Part of a small language model's weights.
Training: a variant of Muon for these matrices, 258M tokens, 3943 steps.
MLP neurons of a small language model. Each row is named by its layer, matrix (gate and up: input weights) and neuron, and shows model dimensions 0-255. Each number is 128 + 32 x the weight over its row's rms, rounded and kept within 0 to 255. Numbers have three digits each. A neuron's up and down rows have the sign that makes its largest values positive.
After each neuron's rows, "fires in" lists the words (lower case) most often at its 100 highest values on Wikipedia text that the model never trained on; "fires after" lists the tokens most often just before its 100 highest values on Wikipedia text that the model never trained on.

L2.gate675:113170179102088153096147180138140134179116096101147146111135118103192137136119175159132160130107166076141107134160116170141167111190142108097090114070123092092142124137171139088098123167145174112144132170094100151040126105156132136103127122131153170107207135084113171136139126147106151149107117105123137161196104125185073095135102153087192123144149146134128114147122150213128049132144158083159134135125138169146101133095057095169141151112150186130194090115176079152098130162114121157141140111140090118137108127173127116113160167140054086128175162110111076140137135157090079147145129195090082103180146153150142098086146121116149119110146066141163135196149098114165100118096175103144169145101100104057162103158082159107142124175115106122171064195094117075068128170120120
L2.up675:131143093184100146146098105132157111152035119050149129154102184138095121167124151164079170135075162087191120128132150157118151130148128125130177067091087146117162150146215161125117147078120115165113091165098087112095124114081082158201103126151064143085123113107154140153121074097140143168112104162088122118183143085132119127167125156123137141137142107127146069117093133164116171101129163160116178106079104139132112146131079086101135090125066210149108113055143136203091094137121118124077134134149131154154107177149181130112110160126110137130131149071120150061144081095124142074132140176141154175147155111082112098145143070109116093131160137084175102193113126140135125152120148154141109084143111137118147087087152138063140102120097165109207183157040135131096114135156107
fires in: "by", "according", "companies", "word"
fires after: "or", "ed", "an", "tten"

L4.gate697:107125090184095181188141099192137128111123139097140105076107136176161147125116160123142128130109131100200117108147089121106127141094084189174138080136204080181121086156152087146115144178174122134167139132129108141102159067157092156117088152152112182173118083167149135119102126089148068160111097105150094103132165177102106147095145164112143149111102121164123141097137157135141127096151106054171135133070124138072128170153107119118161171185139173170146163101078164192164172120114106121103144187127140087104192141077126193197078125167096115164176105131158092135138124155146117152141065148134079130185097102110105169101069089140133097147090180119134082120146170145150141176147107132144180114085137109136133140154121116090122072133135111165181194113143088079126201137119113
L4.up697:125113101172106181112135122158083076109144061088105172140129113077137146119167130128133097146139172128150117097148094145087047136101115113123190056116129119186170142111120177195173141182132149110135123095068131074131070084129150126105097159150170080115096152091137089113147133050110105120170119165111101159141124111134112133112078177121190073094043084131135113097094112162149184154197132119088130180123140173108061149162102117173140156175142158134081105119117166065138109150149143133125118175112121126137122137070072090122090089151103119154120100160095105104142134101145103117167149144092201142147134214090079186142134134125181148062110068084157154133108115116092143123137120153131099123104127155122199097148155141112100134100113169105184099158134157118120090128082142
fires in: "first", "two", "middle", "2", "7"
fires after: " |", " the", ";", "d", "ing"

L6.gate65:115162143062095179152093142137185090098064153178113093091121078119129100153193112122116160121103091061110061132114139110163112138070117168180117071107136120069076090063142118108146120123102079076115092121126123123086139112096144115156079161134109102158115150114172110129187084156110043139091096130137100072131091151141124138163138092106132081137096133090106115156146116091098115175174087124144131117122103136132177118096116095081119133187133153090148101097096106110141109129180088118117150138098183131128077119104130047136146171106100118103173092146133147107097142188120135124110144194054149169107152156099169108116144112184135171169095147136092141116163169145102143062134065128131179156144180106104113080113126186128107177115088097141140159122155077160182158176120066
L6.up65:109084082131139118148088096151180115124103131132105132097172133137110129140133194124144136157090130119146152137104123117071111139124173117109164057157090093090114159069132034172125099150149097072123129148119112106136109069121140070130028154120109105076153135076150144163193088153150059185115146203120168089156123175078142132134082109100065108158096110122122105125160153111140128184163180089135125141116089139114186113137099159054121089204140135108138135172152100100140147149159113117124115136088180182124102111125133093149087135125137101148145090146108136120116161142136168111189158202077124151096120149105072162124207094133070146089152160131079112122073148112096181120157131172078132158133143110106174118089109146143109144101149100118089189150166179168098157108124102
fires in: "well", "time", "years", "year", "self", "largest"
fires after: " as", " the", " a", " same", " ", " her"

L2.gate154:088153176100145086152083123160120188128122073180147117121140140094114100152112203145130085097170156153110077188115109187176134126107076105136123120143135107141121108108083105199210126136070134126104136118065137132054163135112136101091136173091153111129151098088140116084091171148100126084168119130116112114193057163147125143154140125073124141117091188129143080095071100123161184162103090152127115146150149116134082065140138051105117137094161084124102104134099148107130168168120127140155118124148149164137123111115160113177121097141193111122100079126123183159119079113076128150110117114111110106150143150109050122159133202102146106172113173069136144143173159134119176100094195130103141102096170115123096143164069103096106091146165186119196162111094133109178183106132104
L2.up154:128127116134100149157106084091056181093174204159139137111128169176094147132148066120145182182139125157135128173126082091155087140081094135151134185078102124111103183167120138143164125133118107143110152195191133129144125138142128135119175165109128132144096145112145161118113070090130127144145174120140193131112166097150110179127136145126130134137115143144109124203168108134123181096154122106128120157108127105054172155198145120075144102119110175069113070091154095132099165120173094115074075114106140146074074146136108178106178119148163143166149162176123164154077002147129213177104136154156152098103130127125122166139076144140128137121115183143139107161107094118053130125112124040135111112166065157132089107160160135137098130114072117108126135110138110171131090116158141
fires in: "ministry", "within", "hindi", "minnesota", "since", "final"
fires after: " M", " H", " F", " with"

L7.gate817:169144105143100163098159196096122129071168106083121132143148100078105080119153105075149174127056140099157150143095123093113141130137143123080151113051132116086113079120127123097121089179132117139118119173166106116102191097106127126087118092088123164151128120159110111110142126131066079089164097094085138088070097080174131101164106158128155118067142122110164061112122111129137157129124134088087147105168154142083145182161155098116104127164092130127140108186066083111154136125089119129203166094136141158176114164154068136114148139059179108108082132119125096131121144120159112162202148141133127150222096103109149079100167091147137117108118092062137049173105107174115121087137130136204135125100174139126136105142125102104110194114136115201136072159075123145081111155174126
L7.up817:132142098093122139132170147156155107065101135122099136190065084140099164065171114065176201141096148159123110148124151098060111130088109114107176083091114109128077119116118127129198124111183105130131102148175104136177143067077125113097148129127100140158118150135081156144093158093053107138155108106159104092130130071122143095098146123140057144131173083116161102095142135127075118120075097186109137120102127096098174141131153095167141137147152180104090106146148153137128099081103140087111140141081143190144127188133114077101133137116153153148084119147083123148170153133194121161079132099112139113146142223143140089149177143134068086049092154137094091116110126166112139161130192138156093155102185123142155148116130094179131122134177099135128146128167139155053129083167212
fires in: "album", "band", "brand", "company", "tournament", "season"
fires after: " the", "br", " organ", "s", "na"

L2.gate169:087162165132060134153169128089083120158155145186127094163123113185122089119114158128120096097128114079146117121132130137090113091200170093089131089162111203078150123110154118113142088175100141102181160156136055135071172092132212109144143150139116167141145145144122156174201154145105131157173117154099124102094088107156079149176124172147164108150121140052144139173118147078179192119140062104133161082135134135175123062181131104122148162119099131160074163154113119084130135176084105161139134179145151118187154080149119151178105154188108149072070175140172135124138138150131129147161123133083061085110121089130162119145115139121147138169096126154151131098151145090125097092169153140189185137147105133160135159132147169122154133171083137098196121180121112121128177165145088
L2.up169:111191128154164153198105136134129084116071115097143137068177150100110177093129110129109049098161085111168158173092154167179131179089128119179138147127078136128119148090100108125117129113068099121046161093121113196108091128099143113128132134127158143065140128162148116074117219118146173120113166166130151066132098068189099105186176099132124128126160166167152157114079152147111176138174119088110204178129109082143090124106110129140096137096150134190098132166102143185106088125118105169109135193120131113094101137100146137126168114146151179145122120142115164113087114145109089135156117194131099062153152181161145137136138131176091132114103123175167158119150145137127121077097194161169100063169092094143191143170141144181154099143103129123165150108145121085129129098096107
fires in: "series", "film", "novel", "production", "show", "album"
fires after: " the", " no", " The", "c", "at"

L2.gate156:137121099194115107148151126135141157131142119128118111184080136126112174111131091054094114196151127150096126189162079199105131135142164115095112125083109098118108070147063133133098139091176140088101131112185140121109133108133190105145081104097075142145123024125095158078079143069078150138089117172163155150092101162109168172141109093055157148136144106128095158170077112128100175190077131145115101102093098131130139144144102082123167108109129097105131121113044117135134143160090131117093136143084100029088098163130098155161150091125125145095116070114128154201160155125100139139119127149128098139170128100122151101102106053134107089181125181136151142130084127124127165113113164147156102089092150165181135134085142155093172116093070037130142136091122124117166153127140158
L2.up156:147111166130126120177182016131184080092105160102143094142122159105174188111116175151194093150167171134117124143133081099169116145127203151113168131141103106164143128100146168084135070076193117092109150100070112055145136155145127182123090127148133128123120107178160163081154108153139147120096084156155123093156111156071127108133124123159142131152183106173170139087101068192076116101179121126100112136116124104128144132151139133101056157089100113132113123141071116180130134067169100096093122117120145101124133164127161091150087165143151175114204155101066131154158173134119078136120158113137100142086138139115123196186119139156163142110087189132187141123121144155164132159130108106125122133168163096092183190166143148084147146162138100077202115110093134138135119080140133
fires in: "ministry", "medical", "medicine", "men", "media", "minnesota"
fires after: " M", " m", "s"

L6.gate610:171123133107092138136098131115146129093109082067077113114106083130098115133123208150158113154113097106127121108159108124159140142101142129113102095098139167135130069092115137136140160105143103169136151149110097121088109136076164087123182160119094170104134090096217126166108112120148131093125100136102102113134148108101192183121072137125144143156139066070095125143133196143105139169103102087158154137123116090103138099196071136200119127144145194095111106149126193182139164110111140141157133084107140144106073118131145118148106168138197125116080160204117095141164203092132152132130114053115153062112081150135131171125106097149143089104130149041133172122129087123182135124176160180112134117103116179143154104100085189055188063129164135132082085112111154160146091182162111
L6.up610:103087100137165094090157130098131141108122155127137113186081129087110114149080132143132183160141139115106092131126146118074138093155114170083148176163101158135063123095168096133114084070126106119125116157076102104080193155102156150139167147167106178139109134068134149092113131104067093083148133127190103123131131147097167174123151142136148075116092105165123105154102124128137078115141144137178158139086183115151103182162073107108125113119099114085135107065186102114106146101144103130200118089106105135100105166108117142145166139189162150211073121125125135106100116093132150111171054130176150129140114050074089095113104150120060135167135100093062140132159090127109071135163096196080136155122107135137141097167088092139074206125120096051154112150095075171086162145134128
fires in: "he", "king", "brigade"
fires after: ",", " K", " where", " that", "\n", "g"

L4.gate468:126134148136163138162109112085154157139086139089149062104089088123142147129139100090125112150135062072119118086133071147110116124094146082146193186106157156094062154070074051115118072155184090137060080135086062141136134157092105175142143165122099144179107190075116147104119177127207110115107104104151157151150166151139139146137121149179116190147145124095136117190142111127125177159148147136118166143125153164144138084102150101063119124179165047126145168118109140149127127152076125087101147075138135190173087104104159133154124123135072139161179128139111177154088101080117137101152129099091175055143154125129107169151090163128164092153176104182087083173143124113091146126106106066175152110113101145096134130155109106127090076170091140102104117127180092143124125139109118
L4.up468:115097102129171120153054128156170112133095146126123099085139122157163143104150103171148130158155120137054133091146101111112144188165084109146205086173110160083052106060164106146123190118135077081149081098059112141117188134163134109105141082136167122113114131129117117058174122124156131148126172120125107167089212151155143103216144073155140136151160123116154168099140111163116162163156151186117129123083073151124102120137121134114101174133084183041113156126185130080115153088139122109021082148131133131122100159142130092125157108074123121105111140140161155107124131150160163079129160134087152127169146113122164120081130182146162106074103089090124164147180082109085146071135092121115163173149181128154142088141098196146093097144168137132152136139143145132106138148147107
fires in: "first", "most", "only", "largest", "are"
fires after: " the", "re", "The", " H"

L4.gate478:145101159164145139137140107137150101111102108099118077115086120091169157149144101157125120173099120076081026136123192107114069129119136156174126117095157131137129165121128138077097117097034106093118130092131039104100161090154197103058096185175094149145167143132176114113119119061143126160143159097121114133114113172103099156204108168179136147142120146162124103145087104074096169157059136123081153165077139180124149097126090065111167118140128171160161101130135124137118144135108079125142106098135142172136145147115098163093146114130084117131138117122058097146121103084081159164110135165118121160147137104106094132195148127087119179125148148148064127166128097172109126113170114098101104073133168114179053177136172095139156100116159039138167132131127120074086149099096116
L4.up478:095116084128161143126151141066193105094112093185066067093125104109139098125157118073167172190148145103112119081188135167163143144167127111173103137161143085129129093065162140128109155163170125114149124092120190135152145113127144137122080114104139196150142124107103103114128157081162060119163143137099081147148249162097132171139161089150044160116131162136140151147080156167075099132133121166072061136127088166127129106172167143163102126189086109074146156148114151142130184153113119100133099089076131104118110149156128131166094133139118146090164106091111098111181068130183136138164117137073124114114146124053112143113104151133163127183151163109194115089095112144110089132183136081125162159145173164128109189137119111094141127096114092092091158176129143129146154129115077
fires in: "same", "following", "this", "which", "main", "only"
fires after: " the", " in", "The", " The"

L7.gate341:129113168136165124164138085118143113094153076190121144150155110129102114071091067117113118157145140152114136133127166050149088120178164121135122133078142173110143134148215078130115062095119127162121142112143208126131144112120217182177137169114170153163136116086159137110152134114147126116114139163126106116107145126165158140193124132113152149116120122059079129147090098116169117176141126172092162136077053158132036099173141154100065125118143162063051148098147108172166159141125153156151112149153136090118157124083121122124088172076117133073158132145157109129116096122188102108094143145128125174126084163074124159069115112189162097083132130104083133155202142110140118167156142082127093129146196117160095151136159145080134155088132177153045152122159159150110122127099113
L7.up341:128099086129173069113122156110148149177125156141180142119060203091128132185144136106055138157126069149119128116142143104129094107140160174084127145174150083033124182177152119110112128126102103074132155139120173106174115123122153085105138077094132136092141154201141105094098138088081141173197135159096130155162109070170188118152121161097176163124180116113186080135156181137142141180123163121164176097133150095096123151132141135148154146167134180086120149168101109105080103175116083175143117116196113117106134160138154142086134096165134149105090128160179066132130133128123113126175179123092136120134090109094137097109090166160155121115098106145166120186140113079147187092125140100132109074111162090107135117074143081129132179137186205122118108087126061126114127125149188
fires in: "by", "according", "joined"
fires after: "ed", "d", " join"